Weights of a small transformer language model.
Architecture: LayerNorm before each block, learned positions, biases, tied embeddings.
MLP neurons of a small language model. Each row is named by its layer, matrix (down: output weights) and neuron, and shows model dimensions 368-431. Each number is 128 + 32 x the weight over its row's rms, rounded and kept within 0 to 255.
After each neuron's rows, "fires before" lists the tokens most often just after its 100 highest values on Wikipedia text that the model never trained on.

L5.down597 [ 75 151 106 132 114 122 117  89 103 130 138 136 105  79 101 168  52 148 103 135 142 112 141  94  86 159  84 141 103 155 122 108 117 114 107 149  48 175 154 124 126  94 116 104  58 125 131 150 159  91  74 108 128 135 161 117  97  75 159 175 116 135 101  45]
fires before: "-", "\n", "===", "|", " which"

L5.down436 [106 169 153  85 109 159 150 135  92 153 128 100 192 142 118 124 102 156  98 118  80 137 128 122 119 115 102 105  68 127 153 113 177  90 132  83  96 107 135  92 121  88 133 123  82 101 101 169 133 154 131 129 146 121 157 150 212  64 109 181 186 163 158 122]
fires before: " |", "|", ",", " saying"

L5.down1211 [166 128  77  95 117 151 182 117 166 130 116 118 114 163 123  83 157 183 123 160 130 135 110 153 122 126  80 125 175 184 131 102 119 130  54 133 101  97 137  74 126 142 154 141  90 147 146  83  69 195 143 108 117 102 147 146 118 157 155 126 155 124  96  92]
fires before: "\n", "==", "In", " \"", "The", "==="

L3.down2013 [ 80  57  83 140 160 140 134 187  77 112 161  42 158  75 179 133 178 100  75 112  91 127 145 180 109 173 182 183 146 129 118 111 161 105 133  79 135 158 156 129 127 115 178 161 127 167 129  94 115 125 141 106 152 161  86  89 184  92 160  99 142 154  90 173]
fires before: "\n", "-", "'", ",", " "

L3.down874 [ 87 158 122 140 101 160 119 123 151 157 151 113 186  95 138  78 108 102 135 130  80 118  74 152 156 156 117 150 151 192 144 164 158 149 117  90 173 112 140  97 164 132 143 129  62  59 111 114  97 109 158 140 122 116 103 127 150 152  96  98 140 158 159 131]
fires before: "\n", " ", " |", " 2", " ±%"

L5.down897 [ 90  78 103 150 133  89  98 101 127 161 193 162 112 178 255 137 100 129 142 158 107  94 136 145 111 142 149 103 118 124 120 108 139 150 124 126 140 172 118 141 139 118 148 179 140 127 169  97 136 123  93 121 147 197 111 101 138 156 149 103 130 154 154 112]
fires before: "-", "'", "\n"

L3.down1678 [ 85 112 151 182 190 143 103  89 125 133 135 146 109 134 142  77  47 178 137  83 147 123 153  58 125 101 107 105  68  70 124 125 128 141 122 126 149 107 158 155  86 172 102 122 127 143  86 153  81  72  93 108 106 116  80 126 164  61 170 147 142 168 100 124]
fires before: "\n", "-"

L3.down326 [103 156 146 116 122 123 132 145  98 129 114  85 133 149 137  99 124 131 204 199 153 121 151 122 116 156 140 120 167 164  54 158 144  84 146 205 208 150  88 160 146 107 197  94 115  79  92 156 140 188  89  90 202  90 162 148 108  63 110 160  83  26 162  79]
fires before: "|", " |", "|---|", "|---|---|---|"

L3.down1197 [110 116 167 186  78 192 109 185 126  94 117  86 169 106 115 140 125 110 110 120  87 103 133 130 130 146 114 108 164 128 135 100 101 147  80  93 113 110 149 126  76  90  96 117 152 147 114 150 151  89 140 192 175 115 167 135 122 138 189 100  48 160 113 144]
fires before: " |", "\n", "N"

L5.down823 [115 107  57 133 157 192  93 135 169 105 127  95 100 137 114  85  98 147 102  87 129 129 134 103 120 167 136 141 147 116 149  88  95  90 134 133  89 117  84 196 122 115 131 186 134 181 165 158 187 169 129 167 126 142 160  84 135 112  71 124 153 160 143 142]
fires before: "\n", "-", "year", "|"

L3.down595 [191  99  97 152 130 158  94 179 159 121 126 103 132 176 178 127 147 136 111 146  88  79 109 146 121 200 124  98 159 146 110  85 197 125  68 140  90 193 123 106  78 176 129  87 114 102 120 117 149 170 128 119 112 129  96 135 178  90 163  86 126 152 152 153]
fires before: " |", "|", " —", "\n"

L3.down252 [165 127  96 135 159 155 143 131 120 139 154 166 103 118  45 110 142 118 150 138 182 136  94 123 149 105 146  87  98  90 145  90 162 116 100 154 150 127 106 116 181 107 143 102  35  99 163 136 114 108 104 136  92 141 102 132 104 105 129  40 154 131 139 116]
fires before: " |", "\n", " —", " "

L3.down1221 [175 134 133 113 134 131 156 142 155 160 158 168 113 119 127  99 122 135 141 139 129 114 127 104 114 148  93 112 107 161 167  37 176 123 181 157 116 164  91 132 157 104 143  81 135 125 190 112 124 148 166 109  98 146 111 127 131 104 181  73  70 127 113 125]
fires before: "\n", " He", " The", " It", "=="

L3.down51 [187 149 155 123 154 108 130 119 135 193 123  94 144 108 178 168 112 133 188 113 104 140 135 136 135 182 173 164 138 175  98 122 174 153 132 114 196 138  53 137 180 146 124 101 101  87 122 125 117 122 152  88 101 156  87  73 140  65  80 129 178  97 162 108]
fires before: ",", ".", " to", " of", " as"

L5.down1604 [102 103 130 111  97 138 166 144 134 185 135  71 110 132 156 189 124  95 110 105 152 169  99  96 158 106  98 104  72 182 143 133 183 136  51 138 127 157 161 100 171 114  56 111 140 134 113  91 106 118 130  95  92 137 137 114 174 117 154 182 133 121 137 135]
fires before: "=", "==", "===", "|", "-"

L3.down1226 [107 175 119 160 125 155 109 120 109 160 121  66 206 141 142  63 147 112  87 152 103 139 144 136 148 111  93  98  71 156 156 110 176  71 112 102 140  69 149 153 122 157 177  96  71 133  68 160 125 131 153 152 106 125 187 152 123 128  86 161 111 136 142 127]
fires before: "\n", " —", " |", " .0"

L5.down1555 [130  92 113 113 131  51 118 130  57 147 134 136 149 114  52 115 111  88  52 216 175  90 164 164  47 105  83 164 117 155 144 183 134 153 143 120  95  80 165 139 167 108  98 138 173 232 108 224 115 166 132 114 124 167 121 127 110  85 147 146 106 148  98 151]
fires before: " |", ")", " League", "HL"

L5.down1767 [116 116 143 157  64 170 150 121 110 161 120 122 132  76 103  63 141 151 167 155  92  93 159 118 117 171  83 117  90 133  50 170 156 132 109 111 112 133 172 186 114 128  91  58 125 126 105 193 121 145 107  95 160  98 112 151 170 138  75 143 101 171  93  68]
fires before: "\n", "|", "-", "|---|"

L5.down66 [173 157 165 150 168 128 142  64 146  94 130 104  80  90 147  92  75 168  71  81 145 175 114 164 139 128 127 122  66 154 185  86 113 163 163  68 111 130  88 114 160  75 160 119 112  81 121  70 175  95  98 109 118 208 130 151 167 152 112 108 134 147  99 107]
fires before: "s", " of", "th"

L5.down83 [120 167 171 197 139 141 188 113 110 130  78 122 119  88 177  88  98 123 151 113 142 117 126 130 149 136 155 141 116  93 137 182 179 114 178 136 113 131 163 100 122 141 168 111 142 147 197 127 165 173 103 118 169 130 158 145 117 137  57 117  95  66 125  73]
fires before: ","

L5.down780 [188 131 125  89 171 172 155 114 127 157 140 114  55 172 129 138 193  99 136 104 124  79 109 134 101 155 116 121 154 192 147 119 106 153 192 134 172 177 113 171 155  94 190  53  90 169 117 142 106 188 171 113 153  95 138 132 167 130 126 100  83  97 112 117]
fires before: "\n", " He", " The"

L5.down509 [148 113  94 128 121 130 182 190 173 166  58 161  68 148 153 143 144  93 116  66 133  75 150 144 150 129 102 138 136 104 180 124 164 108 138 151 120 159 153 123 101 141 164 141 105 188 124 157 124 162 154 102 127 177 126 111 178  89 178 117 153 101 143 141]
fires before: "\n"

L3.down1074 [ 88 150 107 132 110 107  81  84  83 133 123  91 199 144 121 100 103 128 123  99 109 163 168 153 127 134  98 102 137 172 113 187  94 108  67  96 185  93 172 111  82  86 108 133 132 197 155 119 135 133 186 170 136 186 139 125 138 147  80 113 111 142 151 210]
fires before: "-", "\n", " |", "'"

L3.down811 [143 103 121 155  89 191 128 118 159 122 141 152 130 159 182 126 142 117 117 197 112  77 111 185  70 100 137  95 199 139  96 169 158 106 101 111 144 135 114 161  80 188 130 160 104 147 178  78 114 163 185 114 144 169  87 115 103 140 168 130 128 168  85  96]
fires before: " |"

L3.down239 [184 176 154 166 145 119 141 115 180 133 162 132 134 136  99  93  66 130 170 160 133 124 188 151 185 123 117 104 165 128 108 109 181  84 132 172 158 126 132 103 122 134 128 106  94 129 134 175 164 106 156 154 167 101 166 122  89 143  92 111 140 110 125  94]
fires before: "|", " |", "|---|---|", "|---|---|---|", "\n"

L3.down1552 [118 120  71  84 120 136 139 186 120 103 166  93 156 117 123  63 180 150 106 167  44 146  85 172 133  93  71 151 139  99 112 139 114 151 130  96 154 101 108 144  78 139 144 155 114 190 109 114  99 139 139 103 192 126  90  96 142  86 131 197 169 127  94 132]
fires before: " |", "\n", " .0"

L3.down622 [ 70 130  52 107 139 119 117  77 147 118 128 213  31 151 157 169 121 149 116 135 138 109 119 163 112 124 167  89 171  75 136 148 135  96  82 230 129 154 118 100 177 192 114 157 182 117 128 120 167 140 164  96 109 135  96  92 173 170 111 154  92 146 165 147]
fires before: " ", "\n", "|", "-"

L5.down1846 [111 144 182 100 173 174 145 189 121 145 136 178 151 155 110  70 130 111  71 125 160 178  91 147 163 135 105  90 147 122 103  40 143 126  41 107 125 111 129  96  91  88 135 167 120 164 154 116  61 126 108 112 148 123 134 140 143 167 153 103 101  82  93 148]
fires before: " the", " a", " |"

L5.down346 [179 176 156  99 140 101 154  76 107 134 111 153  98 127 116  82 112  30 124  70 103 126 145 139  94  94 140 139 125 129  89 127 127 111 167 106 162 107  88 142 117 119 118  92 105  94 110 140 129 138  96 131 145  99 128 108 140 137 111 166 129 151 121 124]
fires before: "ing", " of"

L3.down167 [154 151 147 144  89 137 144 123  88  95  88 150 128  81 149  87 101 181 145 144 115 148 145 117 148  98 106 124 207  82 123  47 148  41 107  97 134  63 178  74 155  71 133 181 115  53 153 120 165 157  90  89 102 140 113 136 118  97 166  65 131 129 115 187]
fires before: " of", " income"

L3.down1967 [124  82 113 150 161 167 214 136 145 157 131 158 107 119 246 173 115 107  86  91 111 113  96 118 144 108 118 140 129 144 176  85 129 147 108 184 140 191 105 142 136  81 184 162 125 103 134  95 166 170 130 163 150 161 111  95 133 156 135 112 147 147 153 114]
fires before: "\n", "==", " ==", " The", " He", " It"

L3.down1190 [127 135  68 177 158 116  91 116 164 109 132 196  68  91 112  86 103 177 129  86 148 119 123 125 131 172 125 181 174  75 115 113 124 153 140 104 147 157 132 126 120 136 107 117 140 184 103 179 152 183  75  90 101  89 131 125  99 139  97 150 130 118 193 103]
fires before: "|", "\n", "|---|---|", "|---|---|---|"

L5.down1055 [134 135 118 178 174 138 103 161 150  85 123  96 119 152 154 118 108  65 130  72  80 130 156 127  98 172 171 138 133 136 138  53 127 109 112 126  90 105 144  87 143 181 116 147 107 131 149 131 189 125  85 144 130 159  96 104 123  74 125 205  75 117 191 122]
fires before: "s"

L3.down1705 [131 164 137  58 143 156 128 131 133 101 117 163 145 200 157 138 107 134 177 116  50  66 116 205  99  83 137 161 133 209 118 118 103  98 115 124 128  93 179 160 120 147 144  61 106 119 135 106 125 138 137  74 150  95 140 131 130 129 116 148 121 149 129 117]
fires before: "\n", " ", " —"

L5.down1487 [184 208 111 137 132 134 135 123 149 142 144 109  67 108 166  71 135  91 167 125 139 106 166 120 118  61  82 157 128  53 129  38 177 177 117 140 179 164 130 107 187 131 157 118 132 112 143 107  96 132  82 123 139 170 151 210 166 106 160  67 146 135 166 125]
fires before: "\n", ","

L5.down1106 [189 119 165 112 132 194 102 151 108 112 101 163 171 136 193 158 172 107 131  83 121 125 116  67 119 100 145  90 136 199 164 144 130 165 106 154 132 146  96 119 105 135 162 153 148 125 165  71 152 159 188  85  82 147  70  95 162 174 186  82 119 140 126 133]
fires before: "\n", " He", " The"

L5.down1545 [183 118 135 172 161 101 156 156  99 147 175  99  81 101 102  90 120 189 152 129 150 128  87 104  84  86  61 142 103 147  82 165 117 106 181 187 178 120 136 156 135  91 119 124 121 159 176 149 174  95  81 148 143 138  92 162 124 119 115 146  88  85  84 137]
fires before: " |", "th", ","

L3.down1827 [136 131 122 121 130 154 121 141 108 127 104 183  91 104 101 131  93  97  87 102 152  84 149  80 134  85 140 158  80 106  80 104 132 149  49  89 162 162  64 188 150  71 151 176 149  26 155  95 183 156  46  65 144 153 145 119 124 160 149  63 160  75  94 159]
fires before: "s", ",", "\n", " |"